config.yaml
tie_embeddings: true
init_std_down: 0.00401
optimizer: "muon_variant"
MLP neurons of a small language model. Each row is named by its layer, matrix (gate and up: input weights; down: output weights) and neuron, and shows model dimensions 0-255. Each number is 500 + 50 x the weight over its row's rms, rounded and kept within 0 to 999. Numbers have three digits each. A neuron's up and down rows have the sign that makes its largest values positive.
After each neuron's rows, "fires before" lists the tokens most often just after its 100 highest values on Wikipedia text that the model never trained on; "fires in" lists the words (lower case) most often at its 100 highest values on Wikipedia text that the model never trained on.

L2.gate575:495550383585479428542520567578415496440499465493500450495499500493573454527407533498432507395451528488471548501484354474419539503605492348498553534519502450501488507473469463481448524403522481501477554546566480456477555510491575455512450507485438512492440504472513394523470526490569478506595516473439464348542528543511493607360466485563526476471499501465495458447498512583549434479447527589561526483477498584478558426499513501600552533513512438499485524449445493513460531475469535571461473537548428425463435525502450475432491474523583566584501565514434390436544528497483502468483564534474451545443478512432528515469524539469424556392496512551423521546601489428452473534451549502557554438458554469495564493513499476497492472555507488460433640482428427524541413510480504
L2.up575:503531497549482415477533459487489543433494507444521525500571539482445563444495481502457426510418555529634485552444441490498461505513464444412482452443606478456449600359525479599422531518470503524548488516491497400490515530411476553498427471461470585469534478467519544459496532562513467445526532555460489492572511442407538542483442486544468511485404478533615474508497449461409496426593545522503432498409532524502438478468577541544480533560478524416443467575513500442495465394490442518519403534500544431573422493475476449546462413469453585557561445600430428493459433533476448493549541495497473486423531442491457526549534468592427532454455478545504424465564479511508545507510461537465477510593522477460509398554562577593549521547474539577517388540536488521507575432423454
L2.down575:473480509531458478482510471549374415430514601444493458531490527454529507407381490551518537514555526415478479495420529494477468479478506447545491557562534489523413484500530603523536456395478447489579556457518440499471458497487484565434547529470587524484430519454472564563521497485427431488579480444494503500549553507414528509468490444591519417549461517450506497497563528544422546533450468525488599599562572508582500504463576438519406455425465531515448454490544458513577442447488436550547517575483539416613430524472529532538515514510487506577543507523393533472513417452446499599520505463460489502431507413406566496510517536450579522424461492516523585516455579563480502533528541498500525458547453481514602502420541634603519492494480483457578524587526428443516493511450619
fires before: "e", " the", " 2", "ly", " 1"
fires in: "on", "one", "only"

L2.gate540:528471591443493471463456452569449514524454421495574571537636465471490541534483500529512511542461482496481498471502473444518434429516489511497572500503449538590509422564499516539503512541526479494525451418548498505563515510441535539511455482544539561473490484486516507513473486453565464442581482551542455400488452485532617587467581477516466516522495477533571538380486626465417522465548482492388540467484505522574456489529526625512587456560501531646609462581524619539541502509641580456490499544598451426508539571426536386484578572555561531464523569461535484491477514473486520537557512493546522464495508527479520487528443484577473592465614516524626444452532507515532511488496498482581462438427562436450439494515532446539518571593457454463470462560524557507536470537477475
L2.up540:446535447440508421500542508494499404570483533495536524544478510487512514539542438581491499474521502412554439479575455512516549450479538519478483511467590555486420397507425431552496553403501515455594529541565401448446521441471431492528550498512531472508586521489500528480473452440541517503470498546616538390567427543574491563502480499527542434458552421523419553454523427518622518526542459579529422470523498454538555562524536351534495526464437529444512542474456479521509572510446525582447479411385537556445451414596524511530602509522569442479491514473502481481495565546535484556531435583467520509556398521448449490591502496522486484492554581440457499496479547498575537444653517508550531504549523516612585517555494570521567471465495497578433497502551513477421476428471519
L2.down540:543570559473472534416499505439479590507459549478500489576531473456447520508498492472499483475494516460509513605510453531398456552603536415497411582421387473488515488511441557546431526576505541499532479526501529619447519412567553469515531516455553536537495544557658503538438459511531507417530499511533485527566423484511511525477550625521527499546515465532531466468481512463499571554539488518410483530542474498464466612413475496575466581521428483575547416536393488505509458556476494492496522512495458548560431481375443455451541557570557567511501537490570472559547554425566464449485415416529478546512481438493503531545496477593461515512502393574487485448553473535384498542473525465518492482525635516499500455498431415504440499508403620482446539552477439443495591507540512
fires before: "o", "ack", "end", "or", "em", "ion"
fires in: "october", "attack", "attended", "attacks", "act", "attacked"

L4.gate7:511478535520438529548484531508525502569542490469511525440458479414519470592436558471445521470520430401499580511521414487422473404453525470430526539491480508510581449525456439505514424486382542538556507578486454528443576510476543453496551512466524498521509501550424462458537449501457560540574463551497550473578485448491520542416562561614486556484515505424550505493429559463476509473549416506454544400508463615587584599491534477524452543537477406495608502493514465516508512466446504440487417504546478481489504478528508521427566412572465431481550543553433562430480562465561437495564415503408466555510540430474456530517517432419561490464612492483542590472514450508459486532571437512443676533538536433565582540491586502426509512490517508438415548448562505536473501451473537
L4.up7:482398551499513504482533507537516444610493538543504494559427495553481422537478508528524428496588514470548496586474476475495510452521452519525535479425444541460488491562440522473508547485429402520603521474432509537554493442417438513469572517569437473471590483450530549378516525486514498453505526519508470492518562439491504545555606518582548506601560471522472513544529500556528496545517452567397530568549525552417363519517504507515457593479418521450470450531443417521483534444550513550474463519502499522513480417478462474409498462489539482487462587466458597532468551464445570467492474573504507478475600467567486491460481398372603473453496574514461468383563579576462515478555558503442542490491553528434578439560447558520535491471551472504412622460553470488454382585511539
L4.down7:535593554563508504551433553489575488502472548496528506467457451505489489512591539534506433456493610476552561606436497510500539472426581475454525392596491615483403473488529464429508420391465470528520537517488537591443474513402531461536500535491548483465494481552520476498570498503516558440488504582513510506565535417556490547453526599568507353484453432520463450489496498437557511508529593504505441450498554557479550558472486539515562610481435480470495478513453555595562527503488542550414601515508459527402514500513478501548539508555513539585462494476446505601485620407489503565500434552427492536579499543483518503571506471458485489515517522470580502448580486577488472543557418512508512443565539428461513453483462413432605474436401530466398522556508449554481550573525498
fires before: "o", "ember", "r", "ion", "ions"
fires in: "october", "september", "february", "into"

L4.gate500:524473515467511481547474586434584502517412480458485556486566507404484550478506560488435459555539564423443402483423523443529525511472539582505477546535467498483491503475568517553534512495432468462490572537443548464513513519528477429511534567493499546493545533471394624494549490454435382541441521550460490479516483398559542512585444481541495476494586456579467582559525465447498479506510515465472481572443506508521488426445548433426505441583448599448521508552496453499371377486449552491518447590544483430518491458503438448445609541462546453442536541494483548587481553473500504457514484496489470488466574421427529600529533376550536478473462546450475502525465451413459575503544456587460505549479446589523414490446606454407429586462400479531503464425476519454529527476490554
L4.up500:437514568405488496413466503534342537506601374491493499488489536523625420494492486518552468495525428593511537426556495455507531486493512500428552577494491484575491522533506513472427501466532558435559511560593525430545427518552524485598416503461504458470463491510587459466442536508597526409577533432480570509485524487361522524455457484475556527445423478482418554553497547522562538513478526526536453516534551470412485566504533575538449468508498550576629467518510496567508543502542475460490427393519539488535456503614500430429525535538564448418437497411519583497593577474536432528578535469471519427538554519450556454455465518527489524412480473475604534488463410543549510538540561490493474508541536508463451518473521461420574480540495474505563449495432486472452474506528595
L4.down500:467487590493426518631450534494448506473525503500423475540448519502515428484466385534501469510619459428470535535494523451548534531575498493460504557432446522460469455424529447583580348478469459465536480497572520547483497533540513515506503550522590514537464475524509409503492549528551448444450550440524524422482524542501494438473453456478413522489502523585462475360579385507584547550528503596436472455454484503517442452525535567525555420557512543542486515459496472501509511491489474563495499417481438509505439532484531540493469471508616569523533374473468361498482534468581441518519426528514490559435423523556547467428567558432490498443482572533580525595533474563401462486515544561491435540502455499508439611484459419543542490542473427493468516527619550407482459487539518
fires before: "ed", "e", "ing", "n", "es", " a"
fires in: "used", "use", "using", "is", "owned"

L7.gate239:545458544486582537477498506467404539533625493519517419469420448468539531534447477490492663576525485532500514471533429547461469527449445501479469550382466453578419498438412574429465440491584437501480480462536556497474491497510637622558453450502464478518524559494523496494539433534522493550484467538527490432488489538451507525562506590540447568453551512492487552514515556566466489418452465459461443386486541510507467408465533426473496495513500508522498491563532538469505442555540494396523552455446437606458557426513560405517490522503490560593475431495462524425479475391525546539541449587465531526582554555559492484480601455515545433530500476477496478472485506456540409447425527392525502419554452534433557543489501412544492487453456547480528626478406496452430540489522490
L7.up239:531595426539454550620455505416515548469517537489534536527584523527488440431463452429446472491575430514591486400417559453531473559551500537451486486441447503538506527445469529465475533502547472509487500522558457456530523480574462452502591536421528531483550539393380566537465467527492426531438592562486520575445460530496444436506556506556471506518491554492435472509558460514518574400553532579487454437518540491530446446475525574544496398453483515527548533594549547524585521517476438455513466495507443337501447480449437456509453587471483484474509452503534494494514524457442462477502474447366495605462520485583536513590501551444545494489580601446502506488474481490470511423518496463465572388633497480430523441474521580477448528461478444491539434417483526528595540538440555
L7.down239:554471534523442533481465462536491567362543474570624580517482445381487585473517588462446418538531490508513462484431546584505518555422432487526560521471456568580417468525508517533478505499434584464459459540516511525560429382462529417468531437484449583521580443537440559476497460482497414525445501496545503491586466496460411451509470477455510475442515531493501455514476453544500569436412572400573487471464478533542587469514418468383548455543468496497447423561551443498525454659545505449424452510493466529387545478539507530458480568517527552520489509509478508528620486475514497516470489487495514510497526423500506591428484466495483498551545519545387497506494434516449475483508595454489516439534524376479501505414531510433489444429475422555528496516519449445444536595540564
fires before: "an", "ap", "u", "un", "e", "on"
fires in: "january", "july", "japanese", "june", "japan", "world"

L7.gate59:511561473505543470556471524488487471530493534516534471508412577525533492549499514536443514475532546406470490501557512519580429516485450559575456461493432480509441440520390477460483543475479464475483518500498528599529483507550399494540467528548499465558566634552442469525500537506563511568463476598370488412397480533556530394578618498606472537481539488507483411502499560505515420491547541435535573489476388495509544530415426453539492430470549427547497516509535437522442493492452442506508592568547563427512513521397462487503464451459494521538477555410567502444456519497501532550567546516501415599626513460472445510392535515413491535506500558410546455477491535441497428527468456540589617437499533473517427509560532447402480419447492518490482528505464478451500473452516380
L7.up59:465530488481522428467414558526477527509429591528628436533491533534580537511500449490386503526519521441615563465450533470563438538452484469519412568483440519553421494466546465520498563552546465527564447549481473539481572445500469491538544462425443490579437501443498552610497523497566517470447507455442475436471468438617482437475521470511429597499507450491583417502504546519513413526542528457456451440561508457516500495479492423495531515507593511529457543626526545416408533534470468433492489453562484363499596471529474536613455485463455455480572453497499554435488516419538497484553537524567497610566536486521442507457572558479501424472522488456495416458537470412404592488433546503555553540463447439559541588472561517484487518551437462568522468521544452485478451429489432
L7.down59:520512550514513590442504525537511521473536564448531452489538565475493500478480408450478505517509471474487481506479459564579484572426620517503463555515425577545477518474551426564491503492493497614606539567562557490536616434527491571408480481550400477503439484603430454551480508521463578561521550520512456429547547549542519533503497567487455528499386476334473513579527523452542494523523493472359492449560437464494549582480472443511440551486497585483430502431465413518483570492434566385496428449516485413495513584558556565534395480519515482509467431395485547390468473485516504522531539533484482576489469505419470508527525533510412516451542476575512464525529467487480506464438622525457451574513441512478430446461516472414482478589563471474453462474459462446434482520505459
fires before: "u", "an", "p", "un"
fires in: "january", "august", "july", "april", "june", "february"

L2.gate224:547486464499525526442438488564487555538431394465482529454461523551442507572521422439495475509462428586445544500544548586592473510514553513470585531536490519456350529507467501524490455505565469497476493564456553599507514532456480405487470470520563420483563502510495538470449462521523459486481465531450460384449424495543513542479518509486416536510455480540509495506474526450444501472459528481421515557497484569469525553591503517543449615566442392436554492627469535511452590464503483622509411554553391450528487541538509516443573585463510523499461534476474487525559485543470492540572428582427551512509491500482445540554569540509442504510539600523462424486517502416456533454530526510471649476489516405491523484640459507460564482516495509467455541445555415478343535497584533
L2.up224:467561593540522484574508529583513533504519498491518529546432497493471416442550453510413484457501457380526493481511550528504432529559512579536526499554488489516493482456415460492496479479498515490505399484583466571490458483436523548461515432512535422536475525482506496484557458504519447512372525613523517561489530529469563460500566567502523467445587486587505566474405490418572440573492446552499516489521436518588493584530507492572397538589499489533538484515545520515407570514560538485512528555394566640366466580441431529527531483535573476501471535500485539518571497477505501551493479606564500493530512477500431473425491408547485526497566542595494475559522560376504524431579507588399425496445587407485453474486538448471482457446467429476361550434516462520526520536486479
L2.down224:433521542362470497531442517520435497618524476465475464522507572455549376474483480508555453560516445531477437529425523528403439526487572547559456491536446500481482487470455564495514441518446517539451525517559382449486567440480489463523536438504509605450429464460435440562547544488511504486388579532572493479494603429542490536540458532597574448452519439562558441525479545531447533521462579482458461410484465558546545556491447509459514571542588446454532465473463527453458529476513426539467552497486496476468511422453468461502549478552517565573481576455452458498545553482478588570400475451565507514467507388486512448429616464519429515567530529490513574497577460521606397434565557473509505455480620489491509475522444465504534479562530522544399495460504447504607466471519583
fires before: "o", " 2", " 1", " 19", " 201"
fires in: "october", "august", "september", "november", "february", "january"

L4.gate464:537509405517479466548542525505495471541546501401473527523552475430529581489429541487518499457447531489456571551491439550527425563507447527502468483473414588567528587505512444659571470496541470502516526554492483596530531568455470547494479483485495617614490438515374550469474490491527445488487490450397428503531500538457489497529390509537481495469495547509537552428507493548463543376485496499605575524517462589441499585429489483541536532448555545570517502404491452504495482476503531513460446671478390475481454385438445488370536562511582505495507529566511479510513465532535453611518534580533432526491462478429594473470462494454405480484515459532462457503422435508528480518408589535498538546579468505500505521468525570464570459520486537433517504477610504504557527455489508
L4.up464:412517444434517424513576430523470484499539498484512547419490573507528512565424570446478518570507628464501586515497540492496490487543515538528428499554449422535349457450461391510447484475485446436480473425486477507493504549471543545527514512410418524555469558577453412499513491477561472485436573405481463599538505500589417592521515498496451556459518524551607594427496546516513445527525484448457483562526491538425469440539426520502533562534517601520444494502535529492473434549573552546538498516372508484445442433512508472433559555495592478554568417495543482470648492494428492493506567574486520480515506508456463571531492462500454510444487310460533424444528514498507506537449495416422594537514505463485534486515499520539488531504573474460445470556554583488574475517530511
L4.down464:582526413497545536579432557533497440478471545512574480517446449500494547567453533446459473528519419425468511500461486472519401568451599458506527465535418401460544507503527540547492562510500512426538458500472469519396592490509475505562491472447533568445489500517513526462537529514524412640547568522436499539489547581543526438443556456590443474556528518477422511463523580520530468498534570459517587544441538592573514467552629518575520481518502434481422446418471520498550412485455526530491535460449473485547448482562401439409438505420515538539568526486473533428518588526503565512453504492525497451480531478477474607505658532434565496474535467564435460491542478488485476456463428491450396539445460399553635518435476482502549541509484452523525432537498475470507526493582600
fires before: "e", "ly", " the", " to", "s"
fires in: "on", "one", "only", "entire", "according"

L2.gate629:527519562551471453508523541474525479470493554529464566411514495459448590491512519579485524485630476527492449493455470509464538461378480527567508478429378546449503530533546496433484437502498429456514563471499526508562448508513413433526413604475515492419519489392437434514485442575580485436462512502531449454577540481493474548547586488574489496519544418508415541563550592501450570486388490497495495334564473590559496467484415556527490466528488440525509488482544413540589474512541561513471472496578494507417607412384532547525472466486528519456489565417507498430479498465488492506584394422497509459573432480521445525488580454459500525493442554499516476419540522420542476536511443531517523492480446516478517525516525528526520524449564555548572410477478490591346530538513490
L2.up629:491463439445434504472636485471512459446499484574571568527458573558470445499465437487464526488512463503453508514454601529461450576537504496485522541388450493505431504582586500423392442529464575557526458560494487522521582397486488538518445446522486481581554546503489448490480530449588502529419426532491607517536523555497510421604556516530547536404506469533523515443503453513464422443437557537392486458563454520440539606525549550538501521454514487493462507490601520424523436543496511507468494543504471448443480548495615531449491510581538513518539584440508433524506551408555504550476514467443522498531567505390587523517526521533528466536576441476523575529533456429490485521524380492444467372426460444472501535507518513577546610545503469542458479517488608524491370558489475
L2.down629:552487475523522526418566486455531450627557525537516443421427547480580472532578496511526476506498518463450530502426552424491495463454572475488426554431538495481483472575511470398458470555386522526561409425483529604576498473400538528506484517545444424493530533479530416528494579367559519539542409537468504520506455498587630471551432542569562554510471517541566557425452425532502457518448563600411457489598580552455530583486494488468499460510395469413511451515524509528541518534462539531486549484462486511514495467541533494390552534435566577571490578483505540498606499513532484508502546499499550468539533516519463464550541600497629493550530578447468442479537440416503453548508485532473526541529431475475567504559520409550565576506502498462468496532516407439542491536464457
fires before: "o", "ol", "or", " 19", "an", "ak"
fires in: "october", "school", "act", "schools", "actor", "exchange"

L2.gate53:481611510559465489524486511611520490388543559496527529435489555461488555543451558614506499451447422524444565514539468515453498529519422559484466498495462513428549478471459481473517486468528489550592488545525528486431449498458542424579480561554428448465537617451522497431466505381520474499585476385538449528515530460567447379423462564553458547485507490483552545559495463449466531504518588477534514436506548507467506496591435516545529584458571458453484513545549530438526499481391578526469516508434488519495476491423525556482467516498580575378501433515499509529578453565446525616551557512544508505419498472502512497469386514531524565429469468521469513603502620422433547625420514409536515546535471480478466431595561495435567576470531536522489500497538443491567494514494467
L2.up53:431529530479513491456488543559503529463556445508462534489510524458388496481456450504424526585444463564439572528506513413465438483520490463431522562475520456462469504481514461547447508507573551477418543508455595572530508570501507545430445492465479542477472406492466468521534523560407425531456448406476455526484552485544456471558590526445543504381480504516422499502484562490479558490448475601529432465522519561461580500514526545576491525607582549472406574543517472475432478460471518503445570470485415496575544465570465502482493520405520674504505491422497502640600545534537549506611525491401525473434493488458522614443562496465519483458490500499364541535543508499496538513501487443467403554535492513512513463451481581442472479537455542489381473554446585503541422453593481
L2.down53:449554544453638491541425554484469485443546463489486514483545489450452459493476518524456457521487502454511542516489475507554506519476474458526474536391549562443566477496493490533503455512471421567523598438501435502469516449498472497514584483431536601549572527448544471475373555620457572556481574433527519500434536486473489501418466506577486500451504530513589507512434554437546536515417458467444517522484426485511475445560481524469559476448461586452490510464462456507518461548592478575567442589514459532542463474580557475501416563528492528560514436637535545468474477426499567440563498533583504456378498381508464424526530496567482514533644437487501404490538521503488578506503485449567531449505583475535538522496526606454439458440600593514489490561552517569584479463513611
fires before: "e", "t", "ly", " the", "om"
fires in: "one", "on", "only", "at", "attack", "atom"

L2.gate506:505473399453520565547508558531547472581539566561483515516486485466540491452526443447409515459534517461543494421547529462489452572483425506610576455452603575505489524544490416516592412409541460533516447482496462466535420382442522460490528581560508498484476554438495510493443391567623549425512466440470488379528450426460545484482441513478429526484472423409473560540514590481494475481484534535501569462435500523447503465470439563533459502477505491555476534487488530490469532583497579433624545515495446543468494539438399547481430492573457490519535484406465530506575626485553514555571437444462556529503529506528523539564527538509460425459513424475562558461494557490522523498437412552524553428399500443495485512491475569559518559510390448519429500608512500478480589502464508
L2.up506:614430443470467601510503484506507487514443443473461476538463562549450465491537493600537550476532516516539538510494537425581464490489481435399494505481508579576425418542570424416471401502495601516418523535413561563366516487523498517457502546442496466543496472490417464513491392565529497482428492489390468419516466481485536498456394437501494490530610414504498509493529544439537556488482523444429593588480461498572648565479532539511451503545468458447495482454538591516408469493564480556494469561554546525435517540459559449507448490555453548530565450559436520463515440479497487486439537518355483516511577553556464485549487550526422481577455516514487502497483478487552516515543473489551601483397488488553528457512463493557610520479516542556564355486480458485480500489437514
L2.down506:496491444495493515481538436503434528493475503482501461548481538497528455492453427566557469519507435529581491484510493417552471416510520504402496487500497487410477487429412427574519556516576484550459480500504528494486518468569473395530404524546481457387441463545516506545483543384498496525422486481519491565456420368540517556547541497456478462629595554507494466456437463513524545439493481466509477531439445444575443558533579504429446493435484516553526453524478470554474498439467537506438494456533429492593446495393496505543429485495422539579637514492455517454482521551641489548446500583527430504569469499479322433512528490573531473530466462463484427467482449383354493514549477474490499492509463471528436530527452532546429538447484483494576552531442407419541437492469518
fires before: "ol", ".", " |", "od"
fires in: "no", "school", "schools", "several"

L4.gate326:513497570494428543432551457517382423565514527439499599576476490521572565540460501510532463536459446520452522530444492537524431393483505580529514488510492526495552472466430382477504597500476482464472518540478466560451507478443438488502549511430463457581529494461473474500492484476535513460488534539562463463478525547541527505457504528381554445497518481497509506395475445521532524487535394527426506543566581432509455499488412494450567520486500581434447504463544435439517532591507479552525558466357548458570513490478441459471472432667561549497519413514513485439555498538546490569388470535473524504510485456551472472523570395448495525511442578479597552517565472477581596641515518494572477538466437381537485475474499563457490496550447499508450529511391462528446380439502460
L4.up326:490485424395480565468498537562482491470589497506514556407476440521522522541535516450553437537450402489508465553510504434638469506488610511474478483471467468493504499455524484532551485483543602454542532433448529586468454503454510518429572490525528553548463513528493439563485531497503411472588543505589560510484432499477599486505572538557525464453519544565527457406526483537621520457499489504549490373494534503505467492454462514436492538411423500411478558469509511500453471584474442469611545490546409484469503490439447470444472557498421514477484353562505462563526557498556491555520551472481569527433523495478528498574466526505470544585477498360539475542566542482488512594547403543524479531467393437569400513535594596477597535540589489448441501464506473490505391537526477
L4.down326:599520588461475457503590564502402487551521565367529546573462471435570537458568426570496498487533516495541464465501488492528579456522550529499495425459482490453543461454498530452447635499553517428509579501501513636489466504511445589395592532446452459491531462508509516501508640466518476601484449447490576496505552570480498499435577538458527446552570508509505568468479462491482480528499413593553562574385473441546525541456432520435429527458608486526409506502529457558626479527508481502443537532474426445484549467543373415540484527597487496481570395481470483555516553558537532527596436579421478614564393508516480509507480544462497493501451512514533469493463478534414522449501496469487488522516536520518472501548491471554546519490414528488480542463498521535435556502547496
fires before: "S", ".", "p", "g", "nd", "K"
fires in: "us", "u", "usa", "uganda", "uk", "under"

L7.gate205:558431566571440462553501484498461603487627493534471519459513448545469482478489568477499510454566619448645601585556461464527535497491411585581519474498561484483502487450453608579456444534406517444497491525453509462533532416556436467545525562503516548522529463478606550447529391444512502510473446526477508554526575501448532523462463485434496504492446538433579525445523442499470469509444489613406439549482549468518462477463521479471550538463458520506566503532543588433578424494523514555474499476428453461481553496539342433343522465416487476549530496555547409595498514551563519601494531497443547549527439533503467524476455564517533526503546519515439517531500525410500555604574526453568474410501483507561437445533490490495492510516418455533477475470531465531497523450509466
L7.up205:538453486513481549487506545517495461428481464513408474428513507481532548562379533415518509534516478584554459537513543549410473548527544577482508486547487516526524501453446572587440499492506460602492509455521446477473510502511334441595570500389496504400517580514458520431499460500456607532432525530513419570471493487494524457375531435415398538548553530572485494476464485416350484516498530540489423495547494461456507429480474465582582551563505482540442546526461505488479492456536429544386499427549493482496450438486494509425481447523565512524561431357508553504523451561482416511585478517530543587479485565477530556607538445577522501470538508567494496521547477555444525537384502518508477493599474502587452521453533408486423465550444546527507492457516528482445465461504473
L7.down205:528442573528509514493433437399459501429480524618447559567442379447418446527507502470521556481530491502461480436487606429449452481440527455546483480514584533485504514496450535615446408498455536465459437576488589490541547604448436488447396484465494460523507468437512463416500506609564485499536550471416506465514437498458595547455429444501475500467481443441466406479505485536477450461519464481490459626471548479473474491495524371510616531481538527452465457484552513487543532419489389561499484478470531518495496557486485548476514394458501379467585406534501526472476516474493501526542439525433592454563556520583543474503469554449453574437469500477488481484563576465558445446539436579526518494526478463446497469596520497403504547514483483487565505532482539552505541468627414
fires before: "n", "re", "at", "el"
fires in: "when", "where", "features"

L4.gate476:568495551573562517558578438493483457466420464558570528508528570497526494497478533477510578568486472461527576481406513485474538550539467512510510534485524573544519578519408455566439515562435507531464425437406442537472538471500458476535588526524467566498509498516504369541490522464517567532503470448421514415543538568508506447621481466586550574526576499502549611608524474470391451521476473556432507595468471519486467441533416521424525426435516548575496457533445549449527616398442451463545549441425520573508491474552500536497459508532585515580577546525447454471469570465512392544419590530377553500497502528529494503508495513559534511497463479534545563448416603471549545599531470580492558512560487391463492470517485483481428527488533514554474436512505563490481458453458534
L4.up476:526570482474480482537443525466497547469392553481520440474558425470506489570434532515514534452534557543540480616454478479529596482583506413468532588555476521527437496567396545486485548593523530544401451490420470492437533464525528458441508608505536444448462501503477464486560630562471468626400617512537481508472447517535516468559473500504436510488477549539485533492418475454508521447420574464551484525507527513479502526453519502546484419526467562468576520556567450536471522596495447558607624556504509465500424481468531500478455561496486507535615495414500461538393492504455441600438491563546442530397539447438452490505450483486620517524467496527514477540479478473492565535414533486446532508531451433400421523499522479555470459503637510499460433438497451504441484497571569
L4.down476:555432459571466527417601467481497517476447493547430531508531525402491563465584511583431496485478472455496445434494391466485493476524431537587474450522459400415498489485399516506540479422464429538559498455452581498611422463507491534467476569495533594511519439498494483517479506471497521455534498516448629516553523513464456521624492455371507584494479520518578387509586473536515524492507585521454508583577499441523425500444450493462504498532535542417437534516450513451394535445501522569536560501517484550548490423542479513417479455414451407522471578526459489493523432518517536524532556438486458426499480482523567450474591542399573475467527467381542624410515499457457490553555468499487520511500531556507421490548470590518559460489477511558465453451588478475542435427541481
fires before: "n", "re", "w", "ast", "m"
fires in: "when", "where", "southeast", "mathematics"

L7.gate272:536533626574539428455470537521477524552483403536451492460438583482486513467632430522434542497416515477547548540575527469545592485480480544464417518535490607490504459605424498461422481481434453532496502576510392615552420502369415454475456528438510458519405510475481508552585525519482535527396515504482424544460574478445550464512541526489454534513501574489486540474482620496451436492484572486485550485583455557498536426491459519531516587485526508535548526487506501540510472583496449542482539509579401505525440557422462583593434526483468610479517514484514430532489497545478503472561490425431443425550588541492454482476460537497499452494519527545489468601492513511390439504440513519526538501676525588531482571513495508501452465477470487525524512551492463519505522591568474
L7.up272:507495479526524492491415412428444447609446562544434401506445463485546508504477466454441567509596478555438511477458496430457466460458480614479502551491488516521471461514463570494542549444508444481440527590467460478501479527510583445477501564448557516463415573503485585539581560459563532543400533574432554406546552448515519410553482405617467560480538416464495562517440608502476505482541470556477594468472539543528497529527527481489509439441474502526524452529459462507456497485523556477488368559480538436452440562566536421522461479580484466497363503442457606554575522511530486515495435507547506467553488410502544527489650497475462485442441491493515546453551491495397454501418441442541513475522514512440468460487515555515495404497460438640485522526582483501422465521519469
L7.down272:543495503489589402461490538428531465488482501478563480423508459462458482514469488487488542603530426487506372486531420556482456508462499514496509592476565429497441511490481529508523467525471480504522561514648479452420423548432359615634531504512521473478523525505470456451367499551556458515551519554468498518548502468588474415432539594601478481480518513461564561495553470596531523495495504500452502489456502431559463524475454457572461533489535569483498595545540471475487517458519488468553523552524575419468512525492527520547560510544617443561488608609472410523488524570463462500501513613516476588519586518563445540407455500536602514514464555462463460425555526516529383602452549509418488471499525473443561524511554459491505433504524542433492469457469564465486527470575445
fires before: "u", "r", "ember", "b", "an", "ch"
fires in: "february", "january", "april"

L2.gate360:531540486559578557567448476545571515527515498485517516528482490472475437493513486503478534485488489392563495422532512570507468486565534436517583415564524354448396472362480505420514464537494482492579522617592396410547531431458497489529522416531579508445502483436553508481480491569537518519525415597469456537529447490412528494476558490555492490481513539425487587393539492538500526653427508502485582463483442584513573540388460591502407582515483530476468563506412501516505472524465475561457453519508534534488522443565533420495497530467579553534553472520488524495561437549404424438499446471524406571413511444529478565531494500436561557560474432536527517519530499547563616497499489505496504557487482512519533499612447492442511498478526454482474478465512477537522611443450532
L2.up360:505465579502437407519492471565490521589562520526536474489497453448391532526516493500454590518435566560579533527391461490439381559468447555503442503521449518527412514442523510563506492431453535520532487511458512583526534481488531429530485479492545519447489476523475556468486533485566491485532494552485523387544491556507390499414434484486534622431456507477576468537555494578516539447446477418466487537437592550542506455550456511469531596522485463448600392452558462416516471473540485534463474432507511567451466426610539436542593527564532519534440514483478495560501460417515478543472497445500503539538577460542390453532538511419491458556522474426526522486418496421388468545469459610381577481481510607441454462530450481482485517436469467500570480471557485436462424463604494
L2.down360:424483362457532581506576491540507490489457468457366440530530558542415561535491546511531479509453460530433462544533522485593410505475579492575448480475521507570517544450565479549590424494495441519536524535447443492414562391478508497446501452577530494504542417403565543468513480537544541434577528491579550507570474472519522472431464550571483412449464365506485397503499419514454545484518574469443484499470551514534566467463474523514483473547524603546476514481522451504442451558458485376433500538478396541577460481506524404499503447545497422521487524467473540430551521492454533538451550512566443558368517465474552480409503476529545610542500529551476423516608495496450448510593561507480459411472482468467528575436523429464535471506456505561485428519518582448475525505462530
fires before: "e", " 19", "s", "ro", "ear"
fires in: "between", "born", "apps", "levels", "appearance"